Part of a small language model's weights.
Size: 12 layers, width 256, 12.6M parameters.
Architecture: LayerNorm before each block, rotary positions, untied embeddings.
Training: 647M tokens, 9878 steps.
MLP neurons of a small language model. Each row is named by its layer, matrix (gate and up: input weights) and neuron, and shows model dimensions 64-127. Each number is 200 + 40 x the weight over its row's rms, rounded and kept within 0 to 999. A neuron's up and down rows have the sign that makes its largest values positive.
After each neuron's rows, "fires in" lists the words (lower case) most often at its 100 highest values on Wikipedia text that the model never trained on. A number after a token or word is its count.

L2.gate427,232,163,139,184,213,219,173,251,189,166,185,184,173,148,179,213,161,195,183,151,193,205,296,168,273,174,208,262,223,202,143,200,126,280,218,200,197,211,150,257,216,165,100,213,280,222,209,127,188,212,217,178,198,200,291,180,156,181,188,260,177,259,240,208
L2.up427,248,222,149,207,203,206,159,251,197,242,200,287,163,220,234,155,260,204,241,243,191,196,216,213,232,153,141,207,167,244,133,255,165,208,261,233,182,217,203,163,271,103,115,184,175,213,219,169,168,223,213,186,233,270,260,192,213,140,161,234,220,264,193,262
fires in: "000" 19, "500" 13, "400" 12, "300" 5, "600" 5

L8.gate36,216,244,167,141,267,220,157,237,197,185,180,138,163,183,195,205,241,218,222,188,152,228,151,247,232,192,250,222,154,222,227,167,233,212,164,135,124,156,201,225,176,248,234,203,221,190,133,219,249,210,182,192,188,221,269,266,124,171,95,170,182,141,261,249
L8.up36,297,231,155,198,168,163,272,181,149,200,148,176,147,241,178,265,216,146,162,252,146,197,214,237,204,287,226,220,189,186,277,228,189,190,233,172,178,188,268,242,275,192,199,203,168,214,134,191,167,257,228,125,221,169,221,250,229,199,193,252,239,173,194,168
fires in: "a" 30, "the" 17, "this" 5

L8.gate80,226,187,212,148,167,194,170,217,199,281,189,198,250,191,178,150,224,197,266,182,195,162,246,182,230,187,180,209,245,195,169,167,305,165,206,196,188,208,150,203,229,242,167,262,200,212,244,235,71,236,180,206,163,144,226,196,127,239,272,200,206,216,197,220
L8.up80,241,234,216,199,158,126,208,242,159,199,258,196,280,201,161,150,156,162,234,231,189,157,198,176,220,272,211,213,267,236,127,272,219,155,200,228,195,255,199,262,186,245,193,269,225,228,214,179,147,156,209,227,212,169,219,233,185,250,240,204,184,146,173,231
fires in: "was" 20, "is" 19, "a" 13, "an" 4, "grew" 4

L8.gate96,159,219,210,262,174,172,198,186,194,195,200,235,174,197,172,224,183,247,164,243,204,166,200,212,281,231,283,176,272,174,195,253,230,268,178,195,192,108,184,230,171,182,153,221,280,119,273,199,183,215,175,151,119,106,200,218,195,170,194,199,174,203,214,273
L8.up96,170,182,200,181,199,233,163,230,233,165,218,192,163,263,227,206,172,260,283,173,223,208,165,164,262,178,172,149,127,101,216,179,171,194,165,226,178,180,152,235,225,259,204,119,137,230,189,172,195,191,186,197,172,171,229,309,177,212,207,178,204,179,221,198
fires in: "is" 32, "as" 15, "was" 6

L9.gate555,211,257,171,223,248,239,261,241,292,238,213,164,232,182,194,163,242,292,263,177,223,211,191,228,196,218,218,295,218,194,264,154,224,192,190,219,196,170,179,228,235,160,177,202,166,172,210,235,215,248,221,140,167,264,164,155,259,130,149,224,205,281,234,201
L9.up555,201,230,239,237,216,206,164,234,236,213,173,237,222,198,130,185,182,273,180,164,190,159,232,243,227,177,256,168,200,225,238,219,269,189,193,175,224,311,180,200,189,186,262,152,161,189,202,236,136,179,158,208,222,230,70,249,193,193,188,211,190,217,199,142
fires in: "2" 14, "3" 12, "5" 10, "7" 8, "8" 7, "1" 7

L8.gate72,157,170,191,254,179,268,224,215,255,220,237,154,243,173,147,168,169,234,175,179,199,239,182,147,140,244,218,249,149,211,227,164,236,173,224,223,187,177,244,177,184,190,233,277,251,114,210,172,193,193,259,159,254,175,183,194,232,148,237,223,242,221,176,287
L8.up72,183,218,261,152,253,293,231,218,151,212,217,196,109,144,189,237,222,239,156,145,214,162,231,203,191,186,241,232,206,215,206,138,190,248,218,177,184,230,153,224,193,164,138,241,184,209,188,204,214,146,254,160,142,210,179,126,324,120,250,141,237,193,177,255
fires in: "to" 64, "which" 5

L8.gate521,266,219,146,164,160,245,236,205,228,241,176,185,221,227,212,224,171,197,131,262,239,153,199,192,202,235,218,169,254,167,168,151,161,255,178,210,160,197,185,206,166,208,227,255,272,239,292,190,249,281,183,188,231,180,339,228,217,212,244,214,186,220,111,186
L8.up521,239,165,83,159,172,176,221,197,230,269,259,193,215,254,232,267,231,197,234,202,183,203,204,200,200,215,224,104,247,210,149,157,165,317,174,235,208,198,174,189,226,193,198,216,229,197,210,228,225,230,191,251,214,250,254,299,275,196,248,185,236,200,128,211
fires in: "with" 90, "featured" 4

L8.gate156,180,179,229,212,192,173,141,218,190,160,176,234,186,170,240,250,245,197,149,170,170,193,297,176,165,204,189,177,145,264,298,213,160,247,147,75,208,129,244,205,130,184,189,207,245,153,173,207,284,219,196,133,210,198,215,180,214,136,195,232,224,179,144,243
L8.up156,167,171,190,225,170,175,233,131,242,184,165,236,243,205,209,167,219,153,154,138,185,162,241,153,130,198,301,205,221,177,237,252,153,214,209,274,132,212,150,255,222,191,260,232,185,159,232,224,194,134,241,218,242,170,210,152,154,180,286,258,144,179,139,196
fires in: "one" 26, "a" 12, "the" 9, "3" 6, "1" 5, "2" 4

L8.gate172,200,218,161,160,255,233,190,175,87,225,126,219,181,215,186,129,222,213,228,142,193,186,256,236,192,196,174,257,170,208,198,277,189,176,231,155,206,123,143,196,270,192,132,219,247,222,212,257,114,152,195,197,162,220,220,235,245,224,186,209,176,238,243,243
L8.up172,193,243,199,257,175,230,139,215,145,187,237,191,146,294,250,231,246,255,172,137,157,203,242,293,115,192,149,233,212,208,219,174,122,197,182,170,200,217,234,227,217,171,124,157,215,206,249,154,215,158,158,224,227,120,210,228,243,198,200,207,273,220,186,230
fires in: "of" 92

L9.gate300,175,153,242,188,213,222,155,178,187,261,239,131,251,201,215,157,282,198,175,181,209,175,212,222,260,121,110,156,182,243,247,217,217,164,249,141,149,243,213,239,239,281,173,197,209,166,194,223,202,159,260,118,248,136,165,210,189,230,225,195,166,208,170,128
L9.up300,237,142,281,235,132,175,208,240,168,201,148,187,167,180,160,128,179,220,159,108,180,182,134,197,238,189,152,233,220,195,214,167,145,193,164,159,163,144,217,231,222,222,206,213,244,128,169,201,278,178,136,217,165,169,130,129,219,134,211,166,188,152,230,167
fires in: "the" 79, "early" 7, "late" 6, "and" 4

L3.gate350,233,203,187,186,235,204,104,233,246,176,154,242,239,257,207,249,173,240,232,260,127,259,283,151,191,249,202,194,199,198,219,187,247,209,205,207,226,162,169,159,197,159,262,175,195,228,225,215,231,213,201,145,196,177,178,177,162,182,262,236,194,194,197,228
L3.up350,207,159,179,190,140,214,241,173,241,160,198,175,231,214,172,214,233,154,177,213,221,202,204,171,181,152,171,251,232,165,231,229,130,298,182,160,229,282,180,233,241,161,190,227,214,176,184,180,173,189,243,219,172,218,229,156,172,213,268,157,255,242,218,189
fires in: "one" 52, "another" 8, "a" 7

L6.gate148,121,162,223,160,118,227,199,180,246,210,174,236,269,150,217,241,197,242,203,130,137,191,246,177,236,195,254,135,212,246,181,88,213,295,213,158,187,149,156,129,188,259,253,239,206,125,232,227,158,181,201,168,117,180,137,240,258,140,256,219,178,221,204,199
L6.up148,264,244,227,185,138,185,189,220,185,196,254,282,209,226,222,260,236,225,182,171,246,175,220,200,195,228,221,199,197,155,170,229,257,206,229,213,212,148,215,203,167,257,222,179,188,194,240,165,118,166,104,176,297,213,162,189,226,203,192,242,154,134,152,222
fires in: "is" 40, "nascar" 13, "was" 9, "a" 6, "1950" 4

L3.gate250,208,133,208,94,179,188,225,192,232,182,178,125,212,225,178,127,103,173,139,275,236,213,177,122,218,156,145,189,184,230,204,178,159,238,165,146,206,199,193,244,281,141,228,155,258,278,239,170,175,244,224,166,181,225,225,192,211,191,209,199,174,192,197,179
L3.up250,191,249,156,133,223,100,245,217,118,234,245,183,172,181,238,244,218,139,226,143,233,212,154,220,151,186,207,244,155,190,193,164,159,264,211,128,172,174,167,274,194,205,90,220,208,238,206,241,235,126,169,184,290,251,234,242,204,160,184,211,226,163,165,197
fires in: "had" 38, "with" 33, "has" 20

L2.gate89,254,168,208,208,168,224,136,172,208,292,226,165,153,164,204,151,210,149,244,224,194,250,155,204,103,206,225,243,266,213,323,183,214,248,284,229,218,198,192,174,265,190,242,192,281,112,231,212,224,154,218,188,240,217,242,212,155,164,233,262,207,209,145,205
L2.up89,220,246,241,194,179,180,214,215,216,210,189,225,176,212,204,219,275,195,146,170,180,260,232,113,242,157,216,176,262,268,262,186,195,197,229,194,168,197,154,284,191,203,184,209,170,151,156,176,171,240,262,294,209,168,231,178,164,183,223,174,183,182,217,157
fires in: "women" 32, "men" 29

L3.gate438,281,175,181,201,182,207,191,203,225,174,266,148,229,175,149,189,194,180,262,202,197,264,217,203,175,160,226,248,260,182,176,153,113,197,222,210,204,211,183,173,232,231,181,151,210,172,185,161,174,145,183,202,175,259,217,192,173,233,181,188,188,139,117,242
L3.up438,220,165,171,226,185,144,194,176,293,225,168,194,218,223,227,250,174,159,213,204,188,191,233,253,191,179,195,144,205,245,242,282,266,215,207,183,231,231,220,202,109,220,215,241,204,231,188,95,199,197,140,162,208,270,237,206,229,191,254,281,208,88,204,186
fires in: "m" 26, "world" 8, "time" 7, "metres" 6, "record" 4, "wins" 4

L6.gate190,193,186,251,183,197,150,227,255,185,184,195,182,231,183,93,193,196,175,195,187,208,139,202,226,217,228,191,208,225,125,214,295,263,203,201,231,126,225,265,186,259,237,141,221,186,183,195,150,270,184,268,183,236,204,234,243,186,162,198,164,175,159,227,140
L6.up190,198,230,202,219,213,215,276,182,216,302,198,162,154,170,175,228,170,192,234,178,141,218,253,143,195,377,168,158,142,231,209,230,211,232,193,263,191,224,217,181,203,219,216,247,248,208,150,169,155,255,195,238,181,203,162,186,171,202,145,236,195,219,197,238
fires in: "to" 37, "not" 18

L2.gate181,246,266,153,201,155,221,285,204,243,212,274,223,196,192,206,204,167,171,211,186,149,202,215,141,218,291,233,216,274,183,176,214,220,186,192,176,266,200,215,243,192,212,210,226,235,251,185,278,192,293,207,280,172,245,196,141,152,157,316,171,206,248,224,137
L2.up181,240,165,167,191,155,251,193,227,138,244,167,195,197,157,205,243,120,185,185,174,146,149,262,252,211,280,216,223,186,201,195,213,179,185,156,233,200,145,106,241,243,194,218,269,194,252,202,194,216,172,214,197,189,223,228,172,195,197,215,272,232,190,222,241
fires in: "all" 41, "other" 35, "most" 10

L6.gate304,173,187,195,245,182,249,178,219,162,257,146,235,128,222,174,166,197,281,210,124,174,220,259,185,169,217,190,196,206,245,199,167,109,158,197,246,192,235,244,257,246,174,184,239,202,240,191,265,169,182,192,202,153,143,163,231,176,168,151,227,165,204,220,265
L6.up304,223,172,154,232,180,246,241,260,150,249,215,145,181,191,264,196,162,168,199,220,190,244,175,179,219,281,251,205,143,214,225,302,206,227,189,262,207,227,174,216,238,193,234,212,154,179,297,213,244,163,184,246,253,279,217,179,188,242,173,151,208,244,179,182
fires in: "not" 24, "more" 15, "most" 12, "rather" 7

L3.gate415,288,238,268,214,141,208,171,168,247,208,185,210,187,199,197,226,206,191,240,219,260,199,203,183,266,101,253,155,241,193,237,211,216,233,267,179,228,146,183,191,188,240,173,208,232,218,209,203,162,206,137,240,162,247,172,219,203,189,210,124,167,224,155,133
L3.up415,251,194,257,193,228,241,176,241,139,163,216,261,220,229,212,159,225,220,140,248,132,215,134,225,197,226,213,192,195,240,214,181,144,231,242,242,201,233,162,209,168,223,125,187,214,185,227,190,171,203,194,151,153,178,253,208,209,143,175,231,215,200,151,243
fires in: "m" 35, "plenipotentiary" 7, "metres" 5, "challenging" 4, "time" 4

L8.gate571,252,230,197,176,138,180,232,228,160,164,281,216,208,216,126,145,199,142,199,206,142,184,191,142,158,202,183,211,173,223,162,159,264,214,229,180,176,251,200,230,218,216,156,203,187,230,249,158,166,301,200,243,276,194,219,266,270,231,201,163,233,188,205,207
L8.up571,258,176,252,206,281,176,212,208,159,223,253,183,141,136,259,185,190,169,191,194,247,236,205,223,157,203,212,151,197,206,191,229,261,205,187,193,198,205,198,286,194,252,153,194,207,157,161,174,294,169,197,236,142,188,158,270,218,165,226,198,139,305,149,251
fires in: "would" 18, "to" 11, "may" 9, "could" 8, "did" 6, "can" 5

L9.gate397,252,187,181,146,183,270,214,247,227,174,138,187,276,186,197,215,296,187,226,210,128,262,208,92,204,170,199,220,214,262,251,206,227,183,218,197,205,184,221,214,202,201,250,211,187,243,253,265,196,247,116,154,205,162,146,173,169,146,212,240,262,189,221,202
L9.up397,173,266,207,191,145,200,198,178,205,208,181,174,256,151,178,226,234,125,174,275,191,226,153,172,254,172,124,140,225,304,191,179,236,133,262,197,195,188,171,208,242,173,188,213,142,168,196,240,206,254,129,186,200,156,143,217,235,216,210,203,234,193,158,178
fires in: "her" 19, "s" 16, "his" 15, "early" 10, "and" 10

L2.gate509,174,175,209,135,159,262,216,346,280,224,179,237,207,225,159,225,291,206,196,197,163,231,205,169,196,186,197,154,176,164,130,219,197,215,143,240,233,283,154,221,196,116,277,264,282,189,259,217,254,158,176,184,185,237,170,159,185,232,190,199,140,204,152,168
L2.up509,155,160,207,137,183,172,151,205,208,189,197,188,208,221,169,177,173,213,147,233,253,164,207,222,215,213,217,218,174,182,183,208,188,213,279,228,180,118,294,174,151,206,205,215,243,198,158,246,239,255,213,179,136,164,247,126,151,287,166,189,237,196,208,267
fires in: "s" 99

L2.gate150,178,118,199,215,249,136,151,197,198,179,238,185,187,151,140,232,156,194,194,184,241,205,232,140,204,262,233,179,199,133,224,241,218,251,190,242,90,144,151,240,236,236,222,249,240,211,223,239,190,175,167,275,234,190,205,259,171,188,186,144,221,234,184,177
L2.up150,214,190,227,232,251,201,175,205,296,172,208,202,193,198,195,173,212,153,159,162,212,158,232,169,183,210,159,180,223,240,171,249,175,232,178,239,139,220,205,201,201,242,143,176,265,167,184,213,154,218,220,253,182,200,260,187,204,183,248,228,183,135,290,261
fires in: "over" 30, "than" 24, "about" 8, "within" 7, "approximately" 6, "almost" 4

L2.gate476,170,197,224,263,223,257,171,235,236,181,154,262,201,251,180,211,281,153,166,162,206,253,204,91,211,185,175,215,184,169,142,188,169,284,208,211,239,212,167,155,206,254,240,334,276,185,188,198,159,160,119,206,182,218,174,227,163,208,186,187,215,262,186,258
L2.up476,238,199,223,216,180,174,189,252,196,238,181,192,156,227,239,186,139,205,178,133,213,207,245,115,182,218,171,159,246,160,192,263,208,234,120,181,214,247,157,143,173,286,242,127,186,129,222,201,142,171,151,252,179,212,94,213,182,187,244,145,122,230,183,132
fires in: "most" 29, "very" 7, "relegation" 7, "more" 7, "zagreb" 6, "highly" 4

L2.gate317,227,213,200,177,123,222,266,132,200,196,193,200,185,199,178,229,202,165,186,165,132,234,184,104,158,168,275,194,230,204,198,270,177,157,183,219,205,209,221,273,173,194,206,198,147,265,223,206,171,215,182,199,229,219,198,160,189,147,259,198,280,208,213,210
L2.up317,202,223,143,133,199,208,220,238,212,194,172,180,203,130,206,188,191,213,179,240,200,139,246,201,227,305,199,262,200,224,144,192,171,182,259,211,192,268,151,208,195,204,173,165,250,216,186,182,199,196,179,208,224,232,218,176,253,153,223,268,217,182,287,173
fires in: "other" 33, "such" 27, "guatemala" 4

L9.gate470,199,269,165,192,196,241,188,175,260,163,191,176,207,184,142,191,202,148,242,217,255,161,240,223,157,167,173,201,257,203,216,127,254,221,208,155,246,239,190,188,156,195,236,218,258,149,145,167,243,139,242,132,150,181,219,183,172,160,228,170,233,194,190,132
L9.up470,226,169,179,206,176,245,206,237,187,188,88,167,181,189,223,161,134,303,195,143,175,212,119,209,264,189,248,219,203,235,142,218,220,215,174,173,126,210,219,225,187,247,155,199,256,286,236,204,133,213,229,195,98,161,159,215,237,193,211,164,137,222,243,143
fires in: "an" 99

L9.gate396,130,157,168,147,187,205,179,242,258,317,190,186,174,193,256,121,184,209,164,252,283,133,198,215,175,233,229,208,205,175,212,183,135,213,188,194,186,211,209,244,209,244,221,220,235,145,251,263,206,248,239,192,247,202,276,187,165,164,126,227,196,247,153,196
L9.up396,188,144,167,260,215,181,214,141,200,216,158,63,212,231,187,137,223,122,198,175,204,257,181,180,204,176,198,227,199,163,201,139,216,210,156,214,233,217,228,258,206,168,224,223,227,186,163,213,208,309,233,267,205,258,203,230,229,206,156,276,141,194,260,194
fires in: "the" 63

L9.gate484,148,203,132,218,239,211,284,215,211,224,165,156,112,187,234,240,224,174,212,250,174,219,218,131,127,219,208,237,259,192,288,144,132,198,190,209,196,225,196,170,187,156,179,239,272,210,200,173,228,189,189,171,231,163,212,178,199,160,240,203,248,220,135,218
L9.up484,242,201,160,275,191,204,193,134,191,203,185,240,137,225,154,182,209,121,183,141,225,202,215,212,187,224,186,246,178,162,224,180,221,202,142,193,171,206,223,178,141,228,169,176,200,203,244,207,150,220,214,151,237,205,231,225,177,250,137,188,216,158,146,201
fires in: "the" 57, "s" 5

L9.gate66,175,293,228,219,230,218,232,226,167,232,219,198,179,213,214,209,135,186,239,206,137,161,110,215,165,202,217,166,281,242,197,208,215,167,286,187,204,268,180,202,176,145,202,247,241,136,199,205,208,253,262,194,177,203,234,179,210,207,162,161,219,209,175,248
L9.up66,242,217,263,208,236,156,135,220,199,134,244,192,249,179,166,178,177,166,134,152,152,161,228,187,293,140,188,229,201,233,224,215,213,267,230,188,164,119,268,134,152,260,239,202,141,128,213,166,277,177,260,211,193,217,247,211,180,191,177,153,219,171,212,184
fires in: "was" 32, "were" 13, "under" 7

L9.gate512,189,192,257,215,188,256,288,236,127,200,283,175,201,277,194,172,198,120,218,233,194,169,229,232,208,201,145,146,241,248,234,164,237,255,194,169,234,237,156,259,174,149,249,206,212,260,232,223,147,218,252,118,213,225,213,122,137,208,228,165,251,166,216,162
L9.up512,168,210,273,172,163,192,158,248,180,205,256,206,228,294,163,87,269,239,163,134,209,140,199,246,195,225,185,223,190,182,190,248,197,240,208,178,315,177,175,248,207,213,170,244,204,242,168,231,261,168,226,125,248,208,233,178,253,244,190,222,203,224,146,175
fires in: "was" 39, "were" 10, "is" 9, "and" 6, "then" 5

L8.gate102,248,243,194,177,211,186,213,213,207,93,201,138,210,179,185,216,185,198,183,196,200,224,181,202,232,170,175,118,226,175,196,179,207,240,155,147,207,238,189,232,181,265,176,238,229,200,248,193,211,202,264,191,207,238,248,248,268,202,209,233,216,216,247,218
L8.up102,232,233,291,238,189,157,199,171,84,188,235,157,203,180,241,202,238,145,156,180,158,257,161,226,118,166,174,143,164,230,200,129,187,208,202,162,203,165,162,234,256,166,200,150,180,173,186,190,260,136,156,217,189,184,157,255,181,177,250,211,194,159,170,167
fires in: "had" 49, "has" 21, "have" 19, "having" 6

L6.gate464,210,170,211,228,150,200,115,256,153,206,240,133,201,182,132,172,192,210,160,165,198,274,211,191,195,276,216,193,275,181,180,186,210,293,205,269,215,244,182,217,174,172,197,256,226,180,205,282,195,254,232,304,199,280,281,175,164,234,248,169,188,260,207,222
L6.up464,219,240,206,213,201,203,180,151,285,208,186,281,207,191,233,221,187,216,240,184,125,147,217,245,199,182,251,252,162,193,176,242,256,188,199,212,247,175,180,154,192,233,202,161,235,219,209,233,230,179,182,187,118,191,165,208,217,236,180,227,129,203,249,207
fires in: "most" 27, "more" 21, "very" 7, "almost" 6

L2.gate305,247,258,183,225,162,196,171,241,228,217,181,261,254,192,108,229,218,177,198,214,171,177,233,178,234,190,237,186,237,183,211,194,172,249,122,161,147,249,173,199,155,224,204,166,275,126,187,231,194,202,194,229,190,234,119,230,199,192,277,206,208,222,191,188
L2.up305,218,190,208,189,92,193,326,197,236,142,200,172,204,167,180,145,168,202,162,195,144,191,295,153,247,192,224,130,199,153,237,199,179,171,131,173,166,203,181,184,172,240,224,54,172,145,164,185,231,238,129,172,169,197,141,218,194,152,190,164,153,147,257,190
fires in: "an" 50, "a" 21

L2.gate564,207,231,182,155,163,263,167,161,191,178,170,194,159,181,221,189,235,191,208,131,192,143,169,150,296,192,78,247,226,256,223,166,166,213,178,278,175,201,216,232,185,327,205,184,275,196,283,242,244,228,184,185,309,179,218,202,217,221,148,246,216,210,153,238
L2.up564,222,230,227,151,207,196,267,128,206,206,201,144,143,175,195,209,168,106,262,163,208,181,158,136,275,145,177,145,257,274,172,195,167,282,232,229,149,168,209,176,206,232,152,198,211,143,194,236,227,228,216,254,244,221,168,192,170,209,160,277,253,207,202,238
fires in: "women" 32, "men" 15, "members" 5, "citizens" 4

L6.gate474,193,282,292,213,125,279,192,196,175,169,230,201,211,201,254,167,167,175,157,161,189,235,205,220,227,215,230,190,195,214,167,153,224,118,178,93,236,173,237,199,205,146,201,163,193,152,227,207,169,244,321,185,187,256,176,177,283,206,226,146,265,233,235,161
L6.up474,250,178,182,156,307,151,231,222,203,262,164,154,209,213,159,138,219,180,121,226,220,194,150,228,223,160,244,219,232,105,163,211,157,196,173,263,225,259,199,235,273,268,251,225,237,144,125,275,234,247,202,172,215,194,218,264,248,230,224,153,255,237,148,181
fires in: "has" 20, "have" 18, "had" 4, "several" 4, "media" 4

L9.gate554,305,214,188,152,202,219,171,252,151,200,268,231,257,207,178,188,166,219,234,224,208,200,167,193,102,221,219,211,196,176,202,162,219,198,152,202,240,187,221,186,186,144,275,140,236,196,187,210,156,230,212,211,233,216,177,229,190,254,248,229,188,163,130,296
L9.up554,188,225,177,243,149,164,237,213,246,237,201,186,187,247,232,192,234,256,197,205,110,177,187,248,208,226,112,148,129,185,199,193,172,258,205,241,239,271,192,324,193,214,170,171,230,195,186,266,237,139,164,199,179,152,193,238,191,150,181,193,151,198,118,215
fires in: "had" 46, "have" 11, "having" 8, "despite" 8, "has" 6